{
  "n_layer": 8,
  "d_mlp": 1024,
  "vocab_size": 1024,
  "activation": "silu",
  "init": "normal",
  "init_std_o": 0.00606,
  "init_std_up": 0.0243,
  "beta1": 0.95,
  "schedule": "cos",
  "final_lr_fraction": 0.03,
  "steps": 5892
}
MLP neurons of a small language model. Each row is named by its layer, matrix (up: input weights) and neuron, and shows model dimensions 32-127. Each number is 500 + 25 x the weight over its row's rms, rounded and kept within 0 to 999. Numbers have three digits each.
Before each neuron's rows, "fires on" lists the tokens most often at its 100 highest values on Wikipedia text that the model never trained on. A number after a token or word is its count.

fires on: "ing" 20, "out" 15, " not" 14, "st" 8
L3.up583:525512530510512468488504510474478476477501471487532508496513470519521480546495507543489457460502467475502465573525536526500525481488593491513525483563494508517516475467485516504508493524477538540506474516542508513464550513489513503552537485471494550493536473508481520527492535492502480490

fires on: "ish" 32, "ing" 16, "ous" 10, "al" 5, "e" 4, "'s" 4
L3.up553:530509506471488489481519520505543429518516552473497516458466506503479476514472484503512493438494550498511516490547506490478508494486538492520518468564501530499526509508525519490529486544466500499508488463505500513514525485500475541497537496470525469463518513495501553503512507530546489518

fires on: "," 62, "9" 13, " after" 9
L3.up600:520464520523499470500491496535480512531497513492420507463518509481513503505491511496516460503525537493467515458524540498490533486475503442493497492503481499497530470462496487511490440501522506520523514498501484535516501491488504493529490524499553510472511481504523478458448523460528485534

fires on: "1" 24, "4" 15, "6" 12, "3" 12, "5" 9, "2" 7
L3.up656:510491520510527517496497501505471466494481546492524514489491486472501494487484450531492505481484514482486527498566555513481470499482529508505539455535511533499517513488469521524508484512476504461459446500516515485507528485472482525530498505470527506496547507481506521509465502470517520512

fires on: "ed" 18, "e" 15, "ent" 12, "ave" 11, "ot" 7, "c" 5
L3.up58:508461510490493498509480510511468493482499459472529503500472460507502507541482488481533453512522492499513480516474473521506509560512497466437480498475517496525487514498475541505510511492485532426481481450489505538441489465500496501542508519485485532495503505516504516572497488524547526495

fires on: "b" 18, " f" 10, "eb" 10, " of" 9, "ed" 9, "ward" 7
L3.up584:506463509503523507468528482480528458532486532516415477468470497507489480481458471539537510478492522499523487477494499500528485495491542522433495501509502489495505492542476502521498533548510512454485494477493506549485554468511517490510483477460503492493487496496507527504536488493485505531

fires on: "ing" 24, ".\n\n" 16, "ed" 11, "ac" 6, "ict" 5, "==\n" 5
L3.up891:527470513478490458518544502478526501500494575476517519470497475509501474525481492498467497456483497497496502509531515509490517530514520491505469487537474523546556502458480502491545481505504514527532488479511490513524481486516544521505488491503490477467503475481522524494472496516541485506

fires on: "," 27, " is" 11, " also" 8, " =\n\n" 7, "a" 6, "es" 5
L3.up535:473509520539517465513545482491477475476479545518507518524484479487492483511513497499498499488496491531486498476486529455489517517480480484457530507501482505479490480481479533505504498502496471494483448509515542513479524479479506559475502555475487510449489521512466476538465504524536504549

fires on: "o" 31, "and" 10, " C" 6, "em" 6, "e" 4, " the" 4
L3.up623:470486518496511476514520452525494516486506509536493504446447439410493525515498513509514474496487513480480466546479499504503475470465472520465447541510490470477499477511508520507498496492538552512467469539533527500509511542515490468469499504447536509475498500519514519498491516507486491509

fires on: " and" 30, "al" 7, "an" 7, " or" 7, "y" 6
L3.up103:537500513527528518463507477484524497528450511468483488516516507458473492493551509477520512477520502506471502539486469500443478532482504500460458512533503558505521496503499514460475518532551514512512498535527510521479510471487545521469485515452515475458509491506478542538482494490483511524

fires on: "ur" 19, "ir" 17, "or" 15, "ul" 12, " v" 11, "al" 8
L3.up548:507496534479532482522559474517530487506509494518519457473486500500455486463530472499501452454538551468490519494476503509508480494515504519488458490550490520498552536511547508516524515509462521447469469484492463528493517529468537478536508505510472471495494469480510492482512506519489515471

fires on: "ing" 14, "ind" 14, "in" 14, "ut" 7, "ong" 7, "p" 6
L3.up931:515492492536499496522515452472501456491482530502528532465518498502492464478473497499543546479479521460503523482513524478492485535455499532492469480530511490526487502460462522507487492551508535456511513535511472482494520504484513550488450470455517513480504537543542496524547492497513526510

fires on: " season" 24, "as" 17, "al" 12, "ass" 10, "oup" 5, "1" 4
L3.up994:473490502513550445471508468478477481480515473528475503482457485481500484505491508479477482520497536530472480539511477506447498529501563467531497532494523520509483501490491484525501487493487497468473457516529563494497495524494500500496508511475514509463516496521485533466495499550481501515

fires on: " and" 33, "ow" 14, "t" 11, "a" 10, " of" 7, "-" 6
L3.up452:536485553484483476520479507516471481474508528511504534475501448468480488511576533488510468492505502497512478488529525515426546478537478470491466488550512530527488490446514484470516497491492523541490465493509489545455496509500541523471484487504465508495469472507517534514483536497481493470

fires on: "9" 19, "1" 18, " the" 10, " to" 9, "a" 6, "5" 6
L3.up507:495502514497516518485510509532472478558478503490500517504520479513515475491471469503519502507537512475494509525507496550505489468442490492512527467487500510558529474516517506495481471522503461483503476523524462510541508510481539531521477519471502549509537491520531460517480532496493543504

fires on: "–" 22, " that" 21, " and" 16, " the" 13, " through" 5, " /" 5
L3.up636:498473492491509491516482498495494500495493493500480504504519532502513518463495503487466511522506486497547438488513540529493539536523516471513486483506478502507506476464503523520514514521455512512517424461456495474516525506511470473560499534513426504489519471496510498551503484501516435517

fires on: "s" 20, " cons" 10, "ay" 8, " can" 7, "ion" 7, "ess" 6
L3.up670:552518502492483515504510517516495473469456523446469509493516514504476526486559502475476510465489503484486482454514497475478496574519443451539451483544474497534526505464501472505523500482496487507486561491523478544470481519454465546536524502499487515512534484504508501475504521491492526523

fires on: "he" 19, "h" 15, "ah" 12, "r" 10, "l" 10, "le" 5
L3.up40:519475527500592508493497525482501488524472528528496501517541517504485456511531481471475459529511534504514494498504509498474505533507496472482500511510444526513532504505532502474483523498543497471509466513487477486478495460493483485553524541470522454464506491504529476550471538524518523509

fires on: " and" 57, "ly" 13, "," 8, " or" 7
L3.up867:517501527512494442482531476511541504505470467517496446485481503478471496524490470468487502486492476453464485490495535443455519505513516489463490525529469501471517459432497509516495506485521526468470495489512559485508503517517547521516525507482485517477529499516487561557435508483479528494

fires on: " of" 18, "w" 17, "ing" 15, "s" 9, "ed" 8, "es" 7
L3.up194:542505521487497512485513496504503479493513504541488493466533502504491518473519489523424494472502498454516529520503531513444547511500484497510475511511464495535507470483505500489516532484435512523488527522475474540455524466505495525503489518526457520466502516532502528540514502468480498495

fires on: " to" 20, " of" 17, "ar" 15, "et" 7, "y" 6, "ation" 5
L3.up628:489460517490537528491519490503502526492521521494473466527524487498523504489483455516529463468504489471498470530530484516476475509476491464487488489496511528508564462543513503511475500505458525484480520478528509479463480452490487520462486505480486468446529487499493492537456525503493528506

fires on: " of" 24, " d" 21, "or" 11, "id" 9, "im" 4, "re" 4
L3.up123:520478489488494505454512510496460492488501484489494527488492464506481489510514462499512502457514518459507514530502476532500469484468494493506515506521515507514475490506492539498483532498450524492522496521524451563469486473499488529514483509480486539521543492554530472496504538514481493492

fires on: "ed" 15, "ur" 12, ":" 11, " for" 10, "v" 8, "ly" 8
L3.up473:517473530489464514461490466540479453517537489517478503494497493531469499514440529477498493512507534505468491422491515511493512507484466490495565513516459509451535544531501511500504502549457475432515540541473509499504533505477484565527484526484502505515485483500517467493527543519503517510

fires on: "," 19, "in" 11, " as" 10, "p" 9, "u" 7, "oun" 5
L3.up875:541498518506458460501525488523506504495549512474519471497518532518497495488542499487492491506515509479449506471514506479480481532425484532532466514517488522484521502492502524520449524519503570464473514527512515519498492495490537512530487495480494525468473516532505493497477519508502524530

fires on: "0" 26, " ass" 13, " of" 11, "own" 8, " all" 7
L3.up746:512516513512489503533498482483501488489505513489470506476478478503487524508458481476546518470475504465511561534489526504488460494490512513512466542541519499501503505429502560513544467521500500464476453487540491498507524469472541469549464508462485474482498514499522542502469536493488528500

fires on: " on" 20, "ver" 18, "n" 12, " for" 12, " not" 9, "on" 5
L3.up549:514443512487489495509497519512482535509502509515522498482566532478498493498489519478516481508501537479468513508526539470501486533503488507506522495476484517546529488543501478488503496511543495473479490479504464508436495529512506512487545515508510464463504461499502454497550502475491501520

fires on: " J" 31, "\n" 17, " Y" 16, " b" 5, " |\n\n" 5
L3.up942:485501518503505489533509548513503500529503508494532478487462480505462474542526464488503526430530525476484531483476529466472507507484487480436465548520450471530500488498489490530531537488459505470511484504494493596487508486493502480545535513475497498489517529523538495500505560511518465512

fires on: " " 39, "ro" 10, " sup" 9, "–" 9, " of" 9, " to" 5
L3.up345:570466503517511502485528517508501466513471463480523481505473487503505519512528450476527466487531497468512510473497480487507503513466491450446515532538451516512557478539533502526498550518488510475523485509561546470508490488516491477530545536505483471444543484487486469537456500470462508491

fires on: "ed" 22, "ing" 12, "an" 8, "out" 8, "e" 7
L3.up56:507528530510486446469502492509490515484434504527509471478495468500493496531541510478515435512475539498482539485516506484475463538504501479479485481503488525504507483494517478535544531479505519527489485512530484534490502495511520497495549512474461501464491491518525531487518566500476563480

fires on: " Aust" 17, " it" 14, "ust" 9, "ot" 9, "ent" 7
L3.up489:527454511500527474450500440462479531561490511463509464480505490503518514520458477525516439486481496508493467523507510463501537477491504497492503529497500518493524486511489523491522489529492547449510427482517503484474546485505516541513522508442523494469512499474492493527453507511549516487

fires on: " |\n" 81, "f" 6, "\n" 5
L3.up872:509497534506481510523539524450513500518487502474470488469503528492463504492497491520474496464524530498494481442493491469458516520498539446485489484530482486512502512516468503493512452496448534508493500507492507520528529524506482501507525538477474518455491492499531530511491561484515483524

fires on: " Br" 19, " Com" 16, " com" 9, " in" 9
L3.up158:511513540476522476532471483511510515522515513471495493511512577516526503503504499453498458512518466459490538495502501489521499489495522482541498465506484512508522474486548483549564496528496541504517513480499526488459492509490468478547525512523527457508512493470510503485465498476499510477

fires on: "s" 20, " \"" 18, "ed" 11, "l" 7, "pl" 6, " sp" 5
L3.up135:501518507501526492499473489544460497529500565511469489512506500494512473534489496508517528487518531517511452495481447556487484511527510506463521533520500497524516490489496514496489487501525472456457509522459505502457505511469470513441503464495490466505483504542521573500513467481488549547

fires on: " se" 37, "ct" 11, "os" 10, " for" 5, "ual" 4
L3.up525:565457506473504530462513486503497483533486465511461541437527490509517490511520473514514493509519551495550516517507517441492494526461477443507481505476497486482512519529446564526511535529502534471521490505490504468493497490526534473480507521493504499488550486530497518466507534527491525489

fires on: " and" 69, " of" 6, "ing" 5, "al" 4
L3.up356:521501512533500494479502496509483451471505490432505491506465447527453478522542501501495524511513511503498438459569461531443507527449507462547485447526477539466516484507507483518476516531483500487503492503506465507499525521479462504507502501529511478492488518495522580478508498493471494519

fires on: " or" 32, "r" 15, "ar" 14, "ul" 7, "7" 7, "ing" 6
L3.up577:533513513525531475481535481478491474526455485526498513472544498477488488513519478495510476522518519483481499471537488529498509509522517472554470489527480524511500514506504468472463502512456494501451493491511488498444502487506532504490466551490506474481523505513547506530434544512487508518

fires on: "it" 23, "ot" 12, "et" 10, " A" 7, "ol" 6
L3.up437:521483510493476465490525503523552460520487516494532463483467514481464468517511515475457514488524504449442540484484481477488502466470499456503492537520471530550476458490499513512501472516516510509447488511490497510497489495517494477515514475504495503513481484527504569550475536493487490524

fires on: "," 30, "ing" 15, "ation" 11, " in" 6, "ate" 5
L3.up386:506533549503456492516490472525484466478475497487482471507501543515494482536508512474515520457489536528441466503493463470474511526493501509507510502457521522534477478457516501490490524463481480497458489510467470477497470528510474479522450492480501533486502507448519538457481506498544465535

fires on: " or" 21, "or" 17, " of" 17, "ut" 9, "ress" 8, "ess" 7
L3.up886:514479503500486517478513501485488514505485528505512497449509458478469481536525501451497516486512508513508461524524475501451538498507485487476548471469495517537513488525521488475476513517473495503495537486544449522523507526485505512504515499516509463485560508552530489497503522525508526509

fires on: " for" 38, "ing" 29, "ed" 8, " to" 7, "ra" 4
L3.up539:494488520445493504456513494507505523501458511498513520480477511523494508526466486474486483441491531493477493496486504512482497531484495517514474464507487542530536525484468511476529493534470474544505473514543448501499474481519512480480502557484469497504485478505515510483528515528470557491

fires on: "m" 24, " to" 20, "p" 18, "0" 5
L3.up889:511483529506501531496461508484492464469517505444503505508514498514461481525515494526490534485484543491495534495491531484485486502491513512492535516511495478482512491496510507503529498536479502496489461531503486482526529497467488557494524482415476510466497502513474464555519507475503499528

fires on: "0" 21, ":" 11, " other" 11, "h" 8, " to" 6, "ar" 5
L3.up376:495505504512486521521489497448503476500525530497467521484510485475466502509464448481497515476519545477473477499543528510458549485508518503473484501476505504521501460530481500500494495539499474470499464479445508478535522468492492522480510539469519487474475504466518486564520500465517532519

fires on: " cent" 18, " ra" 13, "et" 8, "at" 6, "ac" 6, "er" 6
L3.up479:514493492509522463493532500542503522495490522464480504468452504508464476487551502456525515470526487471489498528505511517533473530477461475503531481501495471483499483485521474511496549496496515515524488523501496518499523495483520534443497503440512493468521496476515502505501540502492523515

fires on: "," 29, "o" 14, "and" 11, "oot" 10, "on" 8
L3.up3:534439509526499465517530493483475474503468523447513491480493481450481516490502501516512478490515489442475509536496526485499464504500499474497470518494501464495571488487500522513526493516532495494488515521526486497499496494537471536473503522490541518459540508506508510527469512459520490499

fires on: "," 78, "ver" 8, "ough" 4
L3.up566:493489495515501438517503491514491533485509475471492518493533536517508506521481486493523477474506520504512466453499498519486502495484464493464493491536463478507529485488523479548534493533554518505512505491467514481514511516446526478485493528481477520467529470503480492497434508485541511525

fires on: " g" 77, " G" 16
L3.up427:486509516470517488479464529452485511479496551531515539473512525521489482553452532467446482421487508473503490481497465500496505509519525503500520491506477531464482495442520468498487481493507487500514502481507492508533492536512465499515503505499489517498482462455505478489489497515513524500

fires on: "o" 43, "im" 12, "u" 7, " e" 5, " m" 5
L3.up16:512454513503492512535528496502496508516469579490489510497454516457462493466484488493460512472476529463472495520509498494481529509463544459536476509500476526530541476490511521501544470523496520524492475462503512495473463493552511474461483505521509485488498488487492489531496485560456513504

fires on: "ing" 29, " also" 20, " later" 16, "ly" 7, " to" 6
L3.up805:531509499501477524500480513498525499498466480488508491484512490572474491512502486471503444505519507491487462522521471528471514472467530494510517478478507538551543496456513505527543490538511468566466532520487500493500542514507554493488533513480510502468511552511502484506488519485495527472

fires on: "u" 19, "ut" 14, "ion" 8, "qu" 7, "iz" 7, "ess" 7
L3.up480:505505497485500469548497520514501486473478520465502490454523533549497489495564488465513507500495472487539476477524505516488531525492458498478507480511498510544519533521533494543524466521480491492510506503515450521496498524516483518538521484509547491504522489457517480482527459516515479511

fires on: "1" 17, "2" 12, " and" 10, "n" 8, " or" 6, "ion" 5
L3.up29:508495496470501482519533475507523478465458508497506486468456452496498488522517509489498502480475511483453474507476490475491504515478528485510501498552485556454490481481472515488490494513470515485488489495501476542477544490537540497560523495525471512489542500530518481558426506505544526501

fires on: "ook" 21, "et" 10, "z" 8, "y" 6, "en" 6, "e" 6
L3.up605:473480495514510478519483516474518489519500530460477514492479537453499503524495525513513536517458471481523441473496467534538507523501496506488518496516510498540526457461502485534498555485482505520480494513479474523469478516500472481469554529495486503505511530489502496503490539494485510536

fires on: " n" 25, " in" 17, "on" 12, "ed" 9, " off" 8, " of" 6
L3.up429:490503493464498510480498524564522476500541529494498506494485529543491521479512512507491523485481499457490516504533496481476487510485461504493490501467452506529492482514483507503581511493451476458538481502504459576530514501501495508518519523502487500492490477529542543478533493495511511504

fires on: " cont" 21, "ation" 11, " and" 11, "," 9, "ey" 5, "ter" 4
L3.up933:487519510460520492490495469577498544472481497518480521504495531523486438515491490476488501480478442479485462500449494510495506510507486492480510562521543515536550459504493494499514510465488463508464509487488537514492465539497468506523498490498488523488504488550458490470510493499495448505

fires on: "ed" 22, " f" 16, "inal" 8, "ial" 6, " st" 4, "f" 4
L3.up558:500517535524498533473501510494550447495490507481495475448481496482489475505497504542500489470520510493517468560471474560493515501506475497481468488496457515482507500498475494480581493539466541508445506483442494553527497491487515486451546530477459502448486500510505526502497515504507487494

fires on: " of" 23, " that" 16, "en" 8, "or" 5, "ed" 4
L3.up983:538526499488535512489512472468476541508504533504477480519500502500481473512523474527467446502508541501478498456485541517548505544488476488459510500513495460461494477536514517442483481482510493520546533508510534459468547502485562489497517507460515494514493498529563496559522506546497534513

fires on: "a" 28, "is" 17, "as" 12, "es" 8, "m" 6, "s" 4
L3.up806:520520517484543499491494493489484521550457498517477490499478450491493476532503464507517512507516472481498564528543512432485487490492477497448542507486516500522500506481494486523484499514508506469498520491480527507478495446476500563516549548457539473470472512541512522543508521463503515506

fires on: "m" 25, "iz" 13, "as" 10, "ity" 8, "iver" 6, "z" 6
L3.up736:520535501513527489494506491501469511533450468539502516513486464540511457535490516481511448505522523473512542525498474503496535514474474490527547506522504487508532500484521451482485475518532521510521525480490501525438486525484475518489509491502513471480510490524506516485483522471531508485

fires on: "out" 19, "ing" 19, " over" 14, "s" 8, "ed" 8, "ire" 8
L3.up325:505508510463488459481490489485511494563486528467502471476478481514500519531483517542565451490515488496494493496533497494488482520499570494519516481516479523507510508505486498451531507522493485507470492457517490512477506500504509516526521477472499503450497497500499575515513496468504480497

fires on: " in" 32, "ed" 12, "t" 12, "ol" 10, " cont" 5, " and" 4
L3.up20:543477558511529501503502496580464497464492497494488492507472482538517479489510487510534456526559477515493505511453503460541544484483490512475531515513481529519567555499489555509514468474512529477483504518506532524481490512516473498512507505532510497486513467507492526550470481557525458484

fires on: "ow" 29, "i" 9, "y" 7, "ion" 6, "ew" 5, "ic" 5
L3.up968:512476480464527489527494538475458533540456471470509518522464480509523489520488480508537516460492514522488536461495477502521503488516506503504514507540507509515555539522501529517487510497548492461493481458476460472472494488480524523519543512473523483498490468481505488513490473511529476524

fires on: "en" 24, "un" 11, "ad" 10, "us" 8, "ished" 6, "ed" 6
L3.up456:510502490478520474438528448477521493504489546527503483488552483512492496520523487482464467483488478497514512585500469497481506497506522482516520511502510523471474499507519485476490484538531488488520477484489505508505522521495507489495496492456499508491507468515498520502472545484552521538

fires on: " in" 27, " over" 14, "ess" 10, "che" 7, "erman" 7
L3.up837:546504512474472486489477525561470465518467502490472486473471483478503497544452492468503518501483536478499518522451522464489510525477461494498502504509483535505503470468477559510551490501518502478483531447548491518477470497511478492498543513499486538524516490569513504530511505512527498520

fires on: "\n" 36, " (" 32, "==\n" 10, ".\n" 4
L3.up133:524493502476551490494471512457470493448490529519486473470498529506499477507483499532469504469503498491506528518496571496465525544515513480439477500531509484520506477497426502488518467502478509472501512483497508520527518522482471472480547549522471475487512483518523509502495528475522519526

fires on: "u" 14, "o" 13, "on" 12, "al" 10, "i" 5, "5" 4
L3.up45:487487535508465531522511529518466477499487524487488535451504514472492523498500450483522533511520495459499490523459572519465541524498526488508473481518493499551495498471487497476500447504485521508445458482494490536514490531510506481496504561486521488500520502522507480475469513531515542514

fires on: " that" 54, " which" 15, " wh" 7, " =\n\n" 6
L3.up754:521517515494531487519504534502510500507506489496496499480441507497517439472466513521495480516533495515562506492539483518501507546515512469518506469484472506526518516465490509514527450504501508502517472512495508494533515490484495503528522521515474453507500438491543527482524440469473548528

fires on: "ay" 20, "l" 11, "an" 9, "er" 6, "n" 6, "ch" 6
L3.up398:489448497501523512516514511488479456481484487475497493504527518491511487496519507497506505464490474522548452506459489530495518501471536467451527488517490533528478508531447454477485516526503534481503498470506537497483571530512521485524526544539453433462511478494524488518502478457541465505

fires on: "g" 20, " A" 14, "ad" 10, " " 9, " G" 9
L3.up431:508495513422504497538496539530509515485513537506504470479446470492459461565495531445477488471495533487474503514510490494511484555482515532481490482504488475493496535499498507547504501504507537508479474510531492533536458526483522480555518476504502516506479486514538527485498527481513539528

fires on: "\n" 37, "n" 13, "or" 9, "ong" 7, ";" 6
L3.up222:502490537502514460478500478479498510543465484488533487491491481508481478499540504530468516456498513480511473494509474498459477498498515480472493451574465553516481536502472466503494537514466527511461471490509483527534493517519525476513509489508529515462515468525503529511474496521511512521

fires on: " s" 21, " c" 12, " ac" 8, "av" 6, "iv" 6, " dec" 6
L3.up907:528499507503497517502498520507493504478490532486466479492492492478521484521481491490540499453489527484519502512515489511453475529514482487486512475572528501492509507460480503525470496538504469467473488472551480503518463520488497514560468525477497533503554505520515524475531503471474577493

fires on: "er" 40, "ary" 14, " film" 10, "eries" 9, "ing" 8, "ber" 5
L3.up208:512501517492540484470492493437471502483493467494494478506483461527522462556453532478477484463534517518468449503548521493508456490499489495475471517521508521529485474471481517482483531486517505482526456505521561501457527523444479528509503487451543516493567479545504503530490477494512471523

fires on: "ed" 24, "ary" 18, "ar" 11, "al" 5, "er" 5
L3.up46:520485492532465455490522497471464499444504492486503487466450480482498496506459512480510456451486505512451486529525541499480499504501465521462451491515486514488526517519488491528527507508495513495465487520474508524521483486484520554491523513511489504483522490559522501518523510527494509534

fires on: " his" 34, "er" 14, "ish" 7, "y" 6, " or" 5, "e" 5
L3.up1017:538489481523473529508521532497489477516507503496480499483501474475457465549509511516505520471524517501476466491528498535504481527513500460457523536524503549507520523500510520486489482531553518430480494502487511524521505499495524475468470505506462484472500504475529511516466481546484506499

fires on: "n" 21, " I" 16, "ver" 8, "ut" 8, "ing" 7, "g" 6
L3.up88:511500501462498494520504511494519517530457542491510533487491524488490492462547484492500508470486547437470507533535539479509486513535504461500522508515507499510540479503520545490527501498528498496531535484486463477453551537499512449480545522473499451477509462489489462519513546514524507488

fires on: " " 25, " of" 17, "ic" 14, "or" 12, "ian" 7, "an" 6
L3.up74:533476514515485547541551522491492524458545468473506465513520476471536461475534462474477506476502555513529470502479485501513525529490492493466536499503491523500516534528488500491502491525486518473465505507513443487490543514492497483543507529529490482475511467505512473490456473499518455497

fires on: "s" 35, "on" 18, "t" 9, "an" 4, "er" 4, "et" 4
L3.up980:506466507503487455501500485511515467498454518506488459480519508503504503490509504473540477472512480523528491519509504538488500494474478479508503515526484501506538486523494507458473506490478493530505464537481542508456504513510524507527492545526484468452534501516545503510499522453528505508

fires on: "ec" 29, " rec" 19, "duc" 12, "c" 10, "an" 5, "S" 5
L3.up747:474512510531491459482549522513497485493488549483480516496481505490498489463473496489519531487521495508508502524503472510500510520503455505526496525528503578492491508490487490489499488505501476491503514440493502507530478521492544536502502552519522510495488493489562520505490481527514550539

fires on: "ar" 54, "am" 17, "ur" 7, "art" 6, "ear" 4, "ul" 4
L3.up99:472466494478488517446503506523481478503520530528518445487514516500491473466467478484470493438471505495488472495498484532495489491486493519541502499497483553453506531513503492475475503511444546473475430473504486469481485513487488535508510484471487464491481507478522478504492500518501507524

fires on: "al" 35, "ical" 23, "ar" 8, "on" 7, "t" 7
L3.up374:515484529487489498470490495502513470521478482472497498487503534531515464467536459477528494489488525505504452493515505523456507554486437518502485470496486539510506506507472503497520514536476514448514481514512477530491506489505476537536512546528522504520554499521521500459504485489505510519

fires on: "y" 39, "ge" 9, "es" 6, "ite" 6, "ced" 6
L3.up125:480512483507533510504497492432479509499482463498499521500495541490496490440520519525514493501492501487519569549540502496524540480497496468499557520513496477522529510497528492486519496523489457505532504496518486552508488497528516459523517481451501534496509468469515534499486465473537537462

fires on: "oc" 30, "av" 17, "ite" 10, "m" 8, "o" 8, "ad" 8
L3.up939:510538546513490482467515452434531486522491476549524514502504503492510503501497495478475464501502445454498516515495498507511526506492481512484497511474484500528515478495529488512506497486506484502484490515482494519493489526518504524489504489504473493474505500487532563484507515535503524499

fires on: "m" 22, " and" 17, "n" 9, "and" 8, "a" 7, "H" 5
L3.up989:506462527489498465548493471524499514500493495489506511516503451453469512496531511463494468550499522460514539474506494488428492503510488479500481496495439508509513465466522537500504488484481535502510504488496503507524488543481509502512521534485510503490525513505526528515429527495505535525

fires on: "," 77, " Is" 9, "sh" 6, " and" 5
L3.up698:519501527465489489499486471522515529512496444423486469520490479509454500515549489497457463463502524464512443500518537493480540536485508488514489564517501494464550475520510515498521520508499543497470473508504509522503508500502508519506533495494504517505482492487499512593473480481476577510

fires on: "ac" 18, "oc" 15, "it" 9, "et" 8, "at" 6, "ic" 6
L3.up400:494477501508490496498567493511563488516447463503468433488491511481462490503541496453491488503515508514496538566479483485508465500499498505428484478497502497493516510478554465507497548507537567480475512481535478562483494483507502505523499524483496426456499479494545500479503487517468538506

fires on: " from" 11, " with" 11, "ed" 10, "ing" 9, " when" 8, " to" 7
L3.up129:515529493495494491491485474529496511505472492523526511481520520527481489518483514485485464515515516510467486491526496487479504488482482507519464487496495510527568482423504554493507535514508498516505474444485476510522512489444500541528476499465488560477511497510525504438509496486529488534

fires on: " It" 17, "o" 15, "et" 12, "in" 11, "it" 9
L3.up738:496481507470491494521513508515458493513520543500526493496491514499490498513538495507473507531508525487448469462466542445476524492483549484488464512492470488562518485483517492547518471474524525508473451499453510522506514547539473478465513498474486541477492478511490564523511507515491508550

fires on: " on" 39, "ing" 7, "an" 7, "ong" 4, "8" 4
L3.up401:496487516501509482496504470459445470517481563531539484508511452464462507526506515489492506482458554477486459504530502508495487495478493490492478475527520528495501478468499484515497499516494489460559506472509505483491521527482480514488514527493516500465541502504516529501511510542518494577

fires on: "l" 12, "n" 11, "uc" 11, "v" 9, "ol" 8
L3.up62:511508507517574519528520554515542454541462492461460522485462500464497470474462485485516462468488498497509488493521525483486501480471491480475547511490456516487494505454522492468515507544518536501519503554535524519492554529501510494471521545451482480486544496507515456518489466491498484501

fires on: "ed" 24, "ing" 18, " for" 14, "ave" 10, "ok" 10, "en" 6
L3.up521:471482514452522492471495483531558488509493520429502478505511500519518502503514484489496434506500515481476478480499543520525473488499541490508519469476492534516522467511463493510542489509482477508526470503509509502534546548486494516485546505496467474483505417505537505502506516475549502536

fires on: "al" 21, " and" 17, "ch" 12, "ics" 9, "ing" 7, "E" 5
L3.up794:514508523506530509476522513465433498507465507483510533474457449544456467530474477502499500490491496507479540486548477481488505506498492476489484466557479539515533504453495500519510519535482473490512505533528512508509501514484488556553490510499546490505527495501501503524511489524508502516

fires on: "," 24, "W" 13, " W" 9, "s" 7, "ing" 6
L3.up111:503521525514513498531526529489511522467511494475451450480477510505453458518501523526493446512525520462483473481504524500490504543494499506436505482506496496543504503460531481511521523510474529506498476498523554486523544507464509500496556525472470481464484506541506513481457511502515484526

fires on: "w" 17, "th" 12, "ing" 10, "ed" 9, " of" 6
L3.up646:537503541507545459458504474490509495518513470504454472466517494531515447517477445526475492472500554482520469473496533508479520524504528501464537494516510491489525502501533513480513534489522524518465504486511472507461523526470499519491502510483518485489510485463498513499515450536482485507

fires on: "out" 17, " of" 13, "ess" 8, "ver" 8, "us" 8, "re" 8
L3.up476:493517509514515478511537491477473499508520504479492452465461465495501455566503508467504515453494526481474478558531505496485465537484536508531468484479505508495507495443511477484471506517457482506513480476592496517470546481490523530518541483498483460493532483504541543506501520491528512510

fires on: "," 53, ")" 34, "\n\n" 4
L3.up764:538509493522470502559481521501491520495529491484507481515467470490450431501537499507467498507541532497491483465522507508476487539496515440487503511477467493501531497484470512507560491518501541474524491487534497509495472501481510460528564490475475474497514484529514502500469481489550480556

fires on: "olog" 25, "oc" 24, "c" 17, "ac" 11, " c" 6, " rec" 5
L3.up704:553509523484536499497493525472480480536469542504438532463449548519438507510472477493555521493500494486489515542478480506493499498504471492470500513523502528503497479449507498556495511502463516445482507511492503480505497480483506496503509540529538465473492515506532496455498457518495539546

fires on: "y" 26, "ing" 16, "ic" 8, "ity" 8, "ical" 8
L3.up773:482499513495507511539495539509474520521505507464489519502483495512486480532519483516505509439496535486496508515499480490493522524507471510526486495501498557503521539461491519479502531543484468464528462464514434475507502484484469533498503454500534509489544458459526464564507478517543527521

fires on: "e" 19, " the" 19, "y" 16, "ne" 7, "ish" 6, "ie" 5
L3.up804:510471495480473447511514505497476528547463486480524565485474518487477493543552502509501493502523527472528468509555486532498491471487506509515541526509503499528506517478486558509511504511469515529501497477474473492493450476502464502481489470512501508478510504511507528564468536533524451507

fires on: "ed" 27, "ated" 11, "ing" 10, "an" 6, "en" 6, " found" 5
L3.up702:547503496496499509455539471509527487509438492488452491498550476523496488510501469513529455483472528534546488519503498530505482503517510513474486527509504507480524512524496493517500525520505484477519440498521509546457529537459539504450514495490497466442546473498510515500502544503489507526